MLP neurons of a small language model. Each row is named by its layer, matrix (up: input weights) and neuron, and shows model dimensions 0-255. Each number is 500 + 40 x the weight over its row's rms, rounded and kept within 0 to 999. Numbers have three digits each.
After each neuron's rows, "fires in" lists the words (lower case) most often at its 100 highest values on Wikipedia text that the model never trained on. A number after a token or word is its count.

L3.up200:492542514540507511472616475542630471561518480517469511449471531492458476503463509448548552512504562522498496486536545501428548532476540568460502539510554459545510483556433513428447539480491561447589470398480475442449550478459540440419488532461532494514476448541487500471540488485535445516458477520507426499539541513491520523454492444504547446507438523509467447589486521501496513475506491525438523518514610502529502491512499512439491467542434513467509522520465466524496500569508500540445450509476445531490510559483506544481555489558502532510518455417512403474515492451487496468484487529409564507495464511515519492514570503522490388453512559444552607527451477502447483504517518517474563504529476486525523524461477530554462507489518528520524513494444478578554506452458442
fires in: "not" 25, "software" 12, "took" 7, "so" 6, "noted" 4

L6.up911:536508508454542456533475442493470568509472551545425522507515628452528540535530495487557450463490562547433465492526483478480443438473548506514534529482515507470486473623546530409504489488446552470513498496552495496522449501467494529465517496504464469410531557486483534498414507458466536544517558482548473450522507443526478524469536452494574545497546481509486415538481512466488521480497488389537512558464538523498466425478436551504449482544547445395507511546508440502502517507452527463523513493566477499517496528489540504477580472494531484466533507477441552535511420594479474516513479492491467507505458524450562449491492469512488487412537465512411460606477498514480543550496498552486496476451489470564457490500512542434552567465566473543517490496527498559527556492536491
fires in: "two" 18, "software" 14, "same" 13, "following" 7, "single" 6, "so" 5

L4.up582:484514597508524518499507448490431493432479525553524445464557552522569461460540522477529500529461461577495440522504471447473528507483493462540448455504486482490468495509503400490547469513529530494540533537495617455525498511443540518480574504494532446493510400558463522521491499523468467495476457461477470542506502459514544488488509506493535606517520518452432479453553520502522438451480454535469520460496605469563456428563516505484483488515474507521471446501509507525385540503501488522512500499519519566406508536488505426627533524454483527459507538457509488445464507516471623526487520565523472463485467517471528492500486567453422516502453516497452496516517508573497520535483509460586447467500473475464483533464470492457533550474419586530488521476480530519453570549540543
fires in: "since" 14, "located" 11, "early" 8, "born" 7, "like" 6, "location" 6

L6.up339:447498466543507462467504526482507505467489486543523501526491472555547503564501497490483537472485509480517426541416528557581563499486481445585541478468531467463412505505509491485486576481492471565430495441461478405468451583435484498494507429447524511469540527502480499536555479496443595521516530465509471608476475521452447489592518492559475498508579483533570468566510487493489581531516476513578507495506469506562536523481439506489537425433503555575459473533504454503460451500460446501531475489496505520485470433518452510501450524518473517503469467466500488509449518424518427572513456495542504467557442486494526439447533516465506431531510519559547525574490577519469519530513492466454533515451565525426477476460518468583455537563565510468503508508517484515480591533473485
fires in: "was" 31, "assembly" 9, "votes" 9, "district" 7, "czech" 5, "technology" 4

L7.up387:435533545507545470593493538517516559428466474524432496439456473497502425548458516508489499561597527479502569498523475495448456481473439496449485498485508527476507546511558501490487514468403465472578464534523543520436487481546437556458540539470502538464569444489523514448516588496489515513429538543504544555471492541473475489487488492546519476463478482515489605502504453579475507448477505453525585440467475484506482468589473519507511474507427431483462538549521499507519408550498503544478521484511489486441503557505477528523474590518453478473446473487534484484507410484571460501523405533524497516473518536524556462579550511466485472513504555567461526484522530540489508503491517500499433554510452469542585446529581469520504472502480531548554486477508413504550484443557444
fires in: "which" 25, "who" 15, "while" 7, "scientific" 5, "well" 4

L3.up99:441455533501484487481525496491480501466526484503461540483390434478454435512468435536552486513507544567494494443506558543621506510468420503464486529518543523555444471489543530482526549540486441529514509509480562511490489590526487511475539457522529466513552472510455520561538569522552537541493483490494422478532528455458499466519490439502523544450493520485467513430510463547538503445489522593470468483540519507485476511551561524538510555535535491538551473475537516534578507477518416495492454556480612484603613489459437484505563517505506474518531462496411463537549488544461502446559575455436481510497511490525449472488489493472515466527517447486537519487508531471559515477495489600448485499488460526582502460495483475451447512505540471496463508514458574446494490412563448
fires in: "known" 32, "how" 10, "any" 7, "however" 6, "belize" 6

L3.up295:401520444516464537570524533510483452531495530521488557477546561456474570510515478490510559400524538603518447494520516527560490513519544506459554480436495517492476483512470475451516530477546568527515444547461437426496494530540496525552534525422489535508593429502464543497490480512422549443467511515480488530505482480593532537498510493473476495482433501563523454457470413471475529531472534494514570483493541479471493529509466514562502487451567504521487476475499475573486513553561519535549466526445427526490549514521500568503500511543562484457465406518501468470466475477482574445515541476523448475532535512493561463516476438500520480496545439445571549505462476530562488525508463432446518434370470507469459487519485472588464477448483492521536470462513418433507524489509467
fires in: "life" 33, "singles" 10, "title" 4, "single" 4, "short" 4

L8.up751:430495418577502464501534418444481542545556446554466478539515555497502519518587465541518500486398505447472516502502457543560487477394538479400492443504520506451451528503536464482461468444520469538486496469512550507529458493506519486486456453529508590526450555507515546548498447535492507459484482424457536529454568484561539415506463468505551526479501501577498448520548505440541468411534506527422496546514525497469478451444478508448436521578480420505531446533510537536539475514572490501558505505529485466520541534507532526537468532473490515462476438434489482478501475489510537552462539462548417515509516532428560519437505451540550470496487554450466512552496510513525475547453506462488468458507513526430559577536504499455563442549526484447545505461483553511477499548485532
fires in: "place" 23, "player" 10, "played" 7, "play" 6, "involved" 5, "structure" 4

L6.up413:509532497535494494484465551527543421491549438419421573470458483485544505470491504447451494534530531490457523474442550550474500384456529444561497472453518531463376517494510447530543470566468482486479551463533556476538496558526563427580543526493503488507501494503470473554435562468472514509482518438521497498523473514530476540500455475611490533483561545586487456535551446454476508512452549534506534509542556516473583441475567498551537521511526497571506533489541564532474505460436474475485487530541452460558495481456456450504494547466509438475495529524508491520418516484510554536483475466532486534525502495500570429467527527519553459519457570443487460465485481513499468496500515562510488430440462566608529548529466564476474527519555504463523501485510459493440456494454513
fires in: "is" 31, "be" 16, "became" 9, "highly" 4, "now" 4

L6.up745:469550535510492450482520536422533522517493506439522440518467536464523454480530483619532498534557569458489540468472578573456470476580481503466603477541497510483417542494383511487513424603534475585443421477530521462487533507526476522463506572499445492452470504537517526508453525425567520523557472520464514517545442493493472492550554556478509471491481481509560469524438553449489523502561451481524468462453520505428553511466486541573512505547478527478483466548496492512521484475507512468455504501491454490466456459510528527518486526489448551474532499490554508501519546390491507470485549531502441458437491481573530512476531567495469454517516515532512450474485421505476572466503456517527531488582413522484510458513450451526488519456526530450478520545518502460380499535509521
fires in: "which" 36, "who" 20, "and" 8, "while" 5

L7.up413:563534527525503555467459555456518549509441530504530572561516495466484472530522493496534462464552481455427479451479525535434464419392511454492497514471479613505479434523485525476505492502480490533407549498538437591454485492499512515504461495474473516509514472488506465523543524607412492575520505503552532470497482492529488575506465460498460536530522505562508501531483451449482515536530537550479538577406525478473552488576503445510489533511503515488499516527521451490572465488530528527500493445488439500550500459471518473494532459519441458500529467472428507514471526501493479506520518495494452463500437455528532515455534496563557473472467535430467504444487524478509581484594477609439497503447518519522579479511471512419555450492485591515499459553524485517472420513418406
fires in: "is" 24, "was" 10, "2" 7, "position" 6, "considered" 5, "physics" 4

L4.up950:465434445472499524529544508496573509429486514543412445464491524483419559463497520465529522481528492508480526520482441400513475391574434510446548466483500548446465475512522506535537557549604487543480509535514494483482451553495481527446480485514544519512607504455471462510567480508560410439511437521495530495502450565512537491585522478575504520453488493438503454542490472535521510466472557515514493505429507583516543453427455530536493463532484478514573583469514500560512503546544461499512587411509479518539492444502493495518420452481560425438552475513538420519498536513514479486511552514515528496508541495454493430505530566505460495514438543514482554517448488473526525509517499549479534496501453521445541463567414515464482508499477422532536471536518516487483485491509521
fires in: "england" 17, "between" 14, "english" 12, "without" 9, "california" 9, "north" 5

L6.up600:499546518527468486523506449462494440528562499563442383530537581442518509457480534449492459458485547466448547445517436473517411469492568518484490515469516412544505481496462539512497552476470465423478502562484516538515492558510457446504420514539476525493594510502495430545486452456476472534487502490471504511483540439538452561479473464509460561484538507494521555472541499501554507489499493501594442467446506475497493513562515499521490525509485562510502472523446520546500448500448550553482580488524533531488551494495570526553456495462465521390449496444430445542546531498535536552544552456579437466579486482523568502476527513473493552438549466487531519465499506493580527543448481501497511478433556496548535500489469594560464486518514518421491522487482413526531473489544550
fires in: "place" 16, "played" 10, "player" 10, "three" 8, "both" 6, "italy" 4

L7.up826:484510497395469547447515488490466479521568542476445468518585449418497491461441567532506494484506506555493541533437471499483432593546519475454549504548499487567481419436478501514455512556539550464507534464519557476473506586541482496541510545476499467526491496524475509408485434470493441549516451503527512477501514499503450478471442542434528535525487475455507536475468510573480515485454467472498527496488509556482577499428475552561585531539532532452539441550520519519489393549470439449454523585472516514515553535466490548438515506507497489489494510479487544541524498583577485443529501525499507443479503503513527534476495501498487491540648525414575520487478469497422481504506510421523459481533587526545470481504481506546449531494540484502448499520528501463467427442498519
fires in: "she" 39, "mother" 5, "father" 4, "wife" 4

L3.up559:467453459457526524502552561447565536506440513513427498547459505510486469486530505454527365507530521545524444505440514518476576515533494431495574531544529457485501541461501465453459517569496508512584485480481472562518489463448534456507507455470548499545513517512479529498467519544515520530444476480471508501498463487534478515507457437504567495440469446537500456523507493522526465478544518454494442431503482434512496446494437562500518510485479593510503534538432512462439537479480472511518518540526493524422510462594491544449548453501538539498408517489501506467447504532498480469476524458512547383497487453503479492589483543553487467501503584454439487507530552542523452499448499476555499448532456547502458506446512493554404472422532492506512599614581473511481474513479433
fires in: "had" 21, "other" 17, "total" 14, "did" 13, "chart" 7, "charts" 5

L4.up133:481473580490522519489457446494493462548484564459521465470514531485501489497505542568480529508365502489477547546548485522487414512521404440505491493459550502478464509532515505493551515543560529534554538516538497495516549482464531522467490519522479468490559539533526563460475379473504511534501482498379512526577432496521489488580544515441493488546447525511535489528554517522464503569528528520457561523505490488499487463493513503509521481511479532506516408417430490390472535590518441471524550496457516452505482429540548484506547446523545488501478500499457466469415581439471505491512536434442530521490423544523498475462563508457489408545512538487493564483497544451462474422510478586544531462485462436494518514499518496452467520513456487518508458490451486492464466601532509
fires in: "however" 20, "like" 13, "although" 11, "despite" 8, "because" 7, "both" 7

L3.up229:494480575563559542550546475458470479505561444391502492566450473533561480565535432419553528421496497467480525540478526526519561431537491482474522512521475487465548524412499496519597531516449507465494475542496508530465542547502436526482559579469466458517519462524586424554553526538523521547571477528485519502499440506504531517480479468474464431470492489546504478462490447438511452506486453472473446497537436463475493509539495537563520500499503490519559557503421472527542535524487520524434536533496445466590595476483470436532541484442494450486555482456441491526440578543402525568536513479464450586481506533461518534496482525507531508504478460500465535496558580577460580474510515469487477506526497469483466519482520476455528543508484511520484495502519459476463484424463490
fires in: "following" 20, "film" 14, "those" 11, "than" 6, "term" 5

L8.up903:471549446515594454440440448416456517469412559497429487432490500488493539479513510421440443519533507594445507574515450541516489442419495558506464531527513503541537500540526465416477484503449504554569472529496455436536466467496486423536470457450495563524443487503474542492537479498506442547471491534557491510532436524603516446517472453452535539522478520484530534495565491459461490480509508544581505539453432497536474521534468440429430494514553494526465513526445481495508560574519611451491512486514543470466489550525530546452517486516489484540464489477496523505508545429489509456518515506551479527514512433469522472538518489538463519499482540472517447499526546538545516498544522520427526486512525557513531549444483538492529519497524489451608550522507460494461553585502428
fires in: "december" 13, "one" 12, "used" 9, "use" 6, "focused" 6, "within" 6

L3.up723:463498555494577568496498463523517497539501498514538418456532471608492510450434462464535487528512515490550451499522435509522488503498530487459473443480487456452515496557452472517524481483474525469513499525534549573496432498449506486510494525492444495475537398390517609520475475511507479502577496524508545444525517480554545455467501502502465537494524491499401513460502519592493502530573556540504521461571495478490510510561496561537496580479487494550410490512470528495535555468463502509473552471432626487562557449556460470539575448560483464516512475488532473548484500548515532549520477491494425440458472503533476501483482464423468462541532513481475530485447450474461500494502476524558587480484422573527416472500498544473520541517502483550477546516401489491487456445500475
fires in: "army" 19, "class" 10, "cass" 7, "elizabeth" 6, "embassy" 5, "classification" 4

L3.up658:451483530499480509502485529485570576497461495503447427496502515497591519511539527523477532545525540461535543486473470483552530500538463492462528463511476474484487571458494528504434462520470407515480461522552515482555559518605517481567538465459406484462548490503469526478523572570501445498527528565469485508514537466577448535595519425502520477460433506499511443488513455475466427470491468504521388457530471482439472483584493461521510563489489582459533500496509568566480490495428540452481507466483517487501563490501554477526544515516490534591545536533498537531483447539548472478472569476487543539413482475538486512598494492488459509534496454484578507526514467518492590445503495497445472489455537469479506434433466502535421517480460472485486522447529529455399524458496466
fires in: "august" 27, "future" 8, "independent" 8, "annual" 6, "individual" 5

L3.up640:468530514456428546516482528553518496508500463448464500484500538474504486430492548441538571510525484451491492479508471457504495467416503444456529466495488513387512479515462445496538412519517539529494490459441513488550507532481502489555550539409483529467511529431508506537509509513460512549553457597488486490467476460559534434498473536540486543459553550480521510462398538486547506492519489482455523525438407494539460594559636533517484505426482497504515454556510505505528544521502496459525443488448501519534489496537442519548447475438505482471548498501551521498531461514522485524479483555472485476450415524518473520519553517495470517583516524465430522510524542565473539520533551556440570467474491556509436559525550561580482583473549496548520422491471494535466559557453512
fires in: "time" 38, "sport" 7, "times" 7, "sometimes" 4